{"n_layer": 14, "d_model": 384, "n_head": 4, "n_kv_head": 2, "head_dim": 96, "d_mlp": 1536, "vocab_size": 8192, "activation": "relu", "norm": "layernorm", "norm_place": "pre", "norm_eps": 1e-06, "positions": "learned", "qk_norm": false, "attn_scale": 0.102, "bias": "all", "tie_embeddings": true, "parallel_block": false, "init": "uniform", "init_std_qkv": 0.0349, "init_std_o": 0.0349, "init_std_up": 0.0349, "init_std_down": 0.0, "optimizer": "cautious_adamw", "lr": 0.00077, "lr_mult_o": 1.56, "beta1": 0.9, "beta2": 0.95, "lr_head": 0.0069, "grad_clip": 1.0, "warmup_steps": 292, "schedule": "cos", "final_lr_fraction": 0.1, "batch_tokens": 65536, "seq_len": 256, "doc_mask": true, "train_tokens": 902600000, "steps": 13773, "dataset": "wikipedia_en"}
MLP neurons of a small language model. Each row is named by its layer, matrix (up: input weights) and neuron, and shows model dimensions 112-207. Each number is 500 + 25 x the weight over its row's rms, rounded and kept within 0 to 999. Numbers have three digits each.
Before each neuron's rows, "fires after" lists the tokens most often just before its 100 highest values on Wikipedia text that the model never trained on.

fires after: " ", "2", "1", ".", "3", "4"
L5.up136:501491504506527492497504476480526512486526498452502480468503561499494511481487508492501499517542529525532504463482472512496449474537530479495498483486460509499487525428520491497552500492475532529475529472429506508501516449506557539456529528494475494501540525486480518473498483484488469539

fires after: " ", "-", " Pra"
L5.up393:501511460489565516514505484483516537466449512493499515484492513506536466477482457462558464510502511524491496452517546467517521496514483477492492510475456493479580527483557496457510505553497494539469512452503485495506509499551487479531483531502516519518552494511499503512510460527487539503

fires after: " was", " one", " of", " is"
L7.up977:519522490517518466469527487525485507495524499513529512473498487521486504493494497457491517498506478482493513455532538502523526485506507477486504490494487553456487525514513490402538524423522465518506507486472475467505507496498517486497532510474513516515496523551533476439472503477476512517

fires after: ")", " ==", " was", "==", "\n"
L6.up424:516510508481525503472499400536505495506480515520525527546525512481474497499500486462503489480477482514507506496487503468470535512480513486490485510456548485476516516484485493470517503517474518503529500504438521491490479520490498462513503514487526517516528504501491493482527532458476528516

fires after: "\n", "5", "4", "2", "0", "3"
L2.up743:509489434492489517511507497460512516504490531515468497491497521543521520461497477461477476537498520510474493478501506492532469485492478447506508492515503502508508553547542519479484512472505487505521525506506495526495489497454526459522435490497527497510513513466491465537479534481548490473

fires after: " ", "lat", " of", "nu"
L5.up269:490481497455503488505515493474514498499485463518482493525460545532540487464532486482508481449501502523495478491494496518556547522489478533453541460473556503479546508497516467471473550485462518503501551453436520514501479491467481504538483496484512480466550472506513508493464576497521525498

fires after: "1", " ", "0", "2", ".", "3"
L7.up46:504502492466465521468551503494549489444485527483504499473519523470515476538472487465523510497561483508520481490512475479471460457532538537503493521486490504501499500483490483498535498473468504540508492480485475550494526545521540510469511465520509547493537528500506498470534529510495498513

fires after: " ", "1", "born", "2", ":"
L7.up707:520469475489469455470513438516463502537530485549480488488487499493519517520465528504439478481481541435527506485495527509506537529510564479477512532473478500475494473411525509478463491524467511505454461542494513456492528499514525506500492497551481490482533480510557505516478514547531496514

fires after: " at", "On", " At", " on", " On", " the"
L7.up470:540487484515496522534495531495510476534535496546482497510479467491561518478506502495519500511472480492520495498487475511495496471474539430497506517472462533438459488469485535485525487498514531480469446471504486491523498495520537499489476486513469514479522498501511500532482460514526529537

fires after: " a", " on", " the", "-", " of"
L7.up1443:545521490467506474489510511432481492521507505489488505488512497484517560519494536523483519514493555498500466477491507506510523490515498475525518550478492508478500545511525531484518464497519504555493476484470510500496507474521552492548489471551482479458463488472497505477499502511522462506

fires after: "\n", ")"
L2.up1202:560517479484555493479482465503496501493484499513508516500498504513466498508539489462504544468509495484506489518478521464507504458504510515510504498497490505508503478505506448460494528532486492506520537543463471463470491466537500517508505511510524506507535497528511518512482506468490498471

fires after: ".", "\n"
L5.up804:494449473494537457524516514484492488491506504456514475477480478494505502500523492500533507530467488449474473483503483500510500506483523501501438485522501520444501516480511478504484472533471500494471505484516479479505474523542534446509489519505521517512493516483496529515496512512535541545

fires after: "==", "3", "1", "On", " on", "2"
L6.up275:511459493502559457542501464475508500483498522479499485501493486477464528480533503516521507472539531496502462500507521494482525505484593478483506500528473473480495483463470496515547480518481487531480502506475506465502505492508547489484523482560485514480505544480531531488462535495559435526

fires after: " the", " a", " was", " are", " is"
L5.up93:543457515483528413438519496474498512451509523483499509479496495508514520484562488489463546532492463493500483454514491474501469509516533477540487497462493511446564528504475496459516464475523509513502505448456464480489484458506496529497531505499506518492495499488533482518471504525483509509

fires after: " ", " on", "2", "On", " On", "1"
L7.up177:481473472537483496465501467493448508540526488479471489475493524457565488457513471497540510497525465479514509500478558498502489507510535458490470539491511516475456527497479473444495535523505526477475459462530476480493506505507504490491486473547466488506506556495557517508489499525532476542

fires after: " the", " The", ".", "The"
L7.up681:538503506459519476504471479492553497512462516506492523486527479503488503503495511469502529486482490526475531512474492498475496502485507490501505495498477520486516502453539512471477484564464457513482488498493523458531473493537522492498486497554472478550507508511485511520509491503478547504

fires after: "0", " |", "5", "2", "1", "7"
L5.up554:498481490510473495509472498515512496550480510505493480476483496572540475477493506475465465522481530441492486493485507498488492500504507490503486523533550466456496517507553529480503464520495506490461510460521471519483492551542523513477489526552474518505492485504476512468521501523519528526

fires after: " and", "\n", ",", ".", " that", " but"
L5.up156:555528467498535469525481473458493509492498505499503491463515503502441518500524514492480540463500478460497467524481546487495512530482511547497465498506458474484491474451493466501541532520490498512491484470523472479499499429483498523494479541484525506528506499498484502556509499463483479529

fires after: ".", ";", " ", "/", ");"
L5.up1520:547523454520471511464476518520503514528534503512501457484487574481566526491472496503523467477473533487471512538506546484470480517525497508496521502470537511502483533468501528489552479560522482492493460501482490475515509465527470498433506506538524480541516530502517533532465518533526542481

fires after: " ", ".", "8", "3", "4", "5"
L7.up1494:485439460485501518494497528478506491513527484488490490462504531500515517512504516483482479456513534483509481445535517495532480500547532504458505556497466522500515464443514506473485454494471481523498476512461513500499496482505499497495482527532516470481551503484514500485425530513525559501

fires after: " the", " on", " with", " of", " found", " b"
L6.up685:479515435465510500522497505512515498517498521468494525487495446485501494495524499525471538485481487485531448481498481516486482505522476501462506507483464487469443552528505486437526530516536490532512524431527502499501491519522538505536501442517503510498503563496539484520487506437525557502

fires after: " ", " (", "\n"
L2.up1427:506470506512562509466518510440507500497488499490474501511507449511464530498518485467563489480503486513541494478493571498506489478518506520521495467481536463515513472511496432501506568489493532506496488535483474473512492453484498482503524504490532505467519497513518530500472495517522476517

fires after: " the", " in", " at", " Cor", " In"
L7.up838:492534505462540496507501533460521500530475525506481493477528513538481485466539533472484495492491467494477496485519521461500484498499515475498510511504477469475526507471477523531510506519536499513509453426449539466509480511510563473534485459502490497506507486506493509518507500507492496448

fires after: " on", "On", " On", " ", " February"
L6.up1155:509460540517514473442477480482508500538466533508490501531443502507506518496519487465513487451549521465551512500484519479513532474525509514533450503498497494473492503461497496496488538502482500510488448509521500495490500513536530494492485503533484506502487476522569427534510482529549452514

fires after: "1", " in", " (", " ", " the"
L5.up59:506464520527511508485511480474534517518531519519492486475536498471491498475520517498534490502509514470528465489519508486487529571499519485494492503518500501518514466480490465472520503471505535482465488476501490494526486500487482472541479531554486511480513539505541501498524419524511496507

fires after: " ", ",", "2", ".", "–", "5"
L6.up143:537469560498484517506559504495514507480531490490517474497481497530470540481497490522480522508523484478491454489520515512551474515506500483511513480512508487496491489462466454486537533502500503510464515465468497518506509478478533489479535531487489471528483511472478501461539519475526503501

fires after: " the", "The", " The"
L7.up80:560439527467476498529470504469491474526488471500470516489493501490494520474530514513465545488529515499447551515460507460489510508496482499550478496501489508513498499429524529466504507534504481528477527476491486491500475529506471500518504510516473511548492508511482506486529477499506498527

fires after: " ", "-", " In", " in", "s", " ("
L7.up499:535479540453535496518475500484508465490533537531506502525513520467543504471510542482493501542497534508510457523490513474500521468515471462475494542514468523485547493446517475487509476517529509520514483488488508507489504494570490438529532467469500483518515445526528533536525522461507446491

fires after: "s", "S", " S", " Co"
L7.up1326:491519528510466517530552545479491474502515520496477521540433468499491501465526501508537504481531517486472486485480535518536485515523498517517472474526518528502487442489474472514481480478497506486508446523514473443540484486530485451500492498502529526502519521497508476494509512535503481458

fires after: "\n", " (", "===", " ===", ",", "."
L5.up524:538514507493507447476561476495478509502496500548489504520479535502440503481514506469532490475526460443494526522528525474479505515501546482520497497512468509518506489429512444482508500532518493528496502467505495468498463457508518486510540503500530486520500497512540483544552486481494486482

fires after: "0", "6", "4", "3", "7", "8"
L2.up1331:490475462497482469505519508490512501535517499503497518499499493550499487438471502488490485496513506536500512486486473466515525496468511483505510483457541468488498532558568534470482493519472542527476527498508526517506488470514542498522469510509472565530525503521496502543523495503501510480

fires after: " |", ";", " "
L7.up992:503475486480485493513489491483514491537504502525497499519530509553525484502480532531526514485496552502486512496535508529473508470494522474521508530528492476451518494529530513504531516495483479450456523480487494519435481529508502487524491517466472487508473516481466498465520471518524487532

fires after: "s", " not", " does", " those", "ines", " ex"
L6.up756:477482514496500480475510494485471487498529479478483502531468432506509534457528528470504503492536522488512436500460508527487539445526533483489501467526515526528464536472490469523464446487560548512496470466439495456514495512504501449510566494476473534515523542480497502479521490529541548489

fires after: " (", " \"", "\n", "\""
L5.up1200:551477486512528474517487471497550510496472506515481543442508538494496520497528503478528491458518490519539527509512492459502498523543535493479506521505496519527508489470487453504540511534481480558489476480500489519501486468520534499500510545521556515516511507558508492505502510493495476529

fires after: ",", "1", " ", "2", "9", "0"
L6.up861:492495480514507516514481478499497489502515474539469509472480535509461502489518489501466492515546508478469479507502519464488494564515485508431511533498480493489456543472501487422534527519458504506487464486532484498519464476514497529503485535528542482482471537505520519525523488530531520500

fires after: " is", " was", " made", "'", " are"
L6.up1306:543510483521543476473531498506436485479542517553510546502497445496498547479496448479507534516496492523525504506506516474534514480521517491478450510524534524464522521480493506492509489464540526504492476435447532470545505486503455480477567463535491467507433480469509524508429518508489551518

fires after: ".", "1", "2", "0"
L5.up747:498471464468517511522514487439486500520525495501506494474487493489456498493530530491502483484498517455493430517509489513482461534485545487509491493544482502507525499521486455475482477537477504528455457560532469514501494483493512444506491505542542493518506500494483521497496492507548533546

fires after: "s", " in", " In", " As", " as"
L7.up1437:506530552491495535500532535513545521541534503552491516457521514483546478490548524480454482484475474507497461443500508497455462502527501496525521529477538545511566485494525491511508466480537492492515506481471528523505483483528518475486542469518510500505460486525478519487461484499510495508

fires after: " ", " the"
L5.up2:527500474454480512496479497467461491490512491458476493513440487527540484500473506489506489503509544506499508479505541529537476522477490476507524501506470464500487513487530509483551492495500517530472484450467502471488490467524475503541526506459517495520502506517508490543536531556506507535

fires after: " |", " ", ".", ":", "|", "9"
L7.up955:518513475493517519510510485493471512503468509541513514477509522492480549515501470513524479455515492461487494493481553503525507497539509462526501515524515508515505500487521491513561488494537449516473489496515505481489486449522490520512449485542456467484466485496527521511488498503537523496

fires after: "s", " those", "ities"
L6.up236:527510526526478508567499514493496493478488484483511529585480455539522512490520497483510525492527525462476454503509523514484522509552517478492497545523543505514509528513529467466470454470569537503498485486483492465498444495494520500495519489520494484502567518511519518466520529501533497457

fires after: " |", "1", "0", " assist"
L7.up987:523471509493513479483472493458508494486467494488529515496525472469552478475472506480498512514485503452506507506530508518461516479474491501518491524527487471486523525534572474467459478468518509470477515508509489509475480516522512461526493485522478490476494554463508529485520490507524484534

fires after: " ", "5", "8", "s", "7"
L7.up1320:534450482490489530528508527480518489490517463553484498519447480503541508496499485493496561515508523470530500486546471494496514476493469461454514544533526525494534474497504508478493460515526506493451496474507483486500467477487481480520517497463460475541526487477558523523534530485508502509

fires after: " ", " con", " Na"
L6.up469:506485488448502525501484470489505483456484504494517484528450478515507480496481502470530471501543511529497489518463529478531512512458483476459489493482489477512517501500551504469479526497525475510430500498466505517499486495496512511513523536483527522534541481518515475492480525523512563471

fires after: " ", " |", "1", "2", ";"
L7.up53:489506518478491501478529506538509503484489513531499489506533491519526493496473538528490512531530511473535540519537498493460532469524503476512521509512484494508480470505503461506548496496454502474463541465516470516508476490476489459509545502495493523537523530479457470488532497495482485499

fires after: " a", " the", " an", " with", " have"
L6.up1288:477527475493522508505502520491514506486508522485509490517513506485512514521486503468487562478467545448498459500498490520499518507470471512519457568508508510473501517491470524503493468526527510530500467462493516525512482516508588505535534458537538472504507556476521494503530577451521509544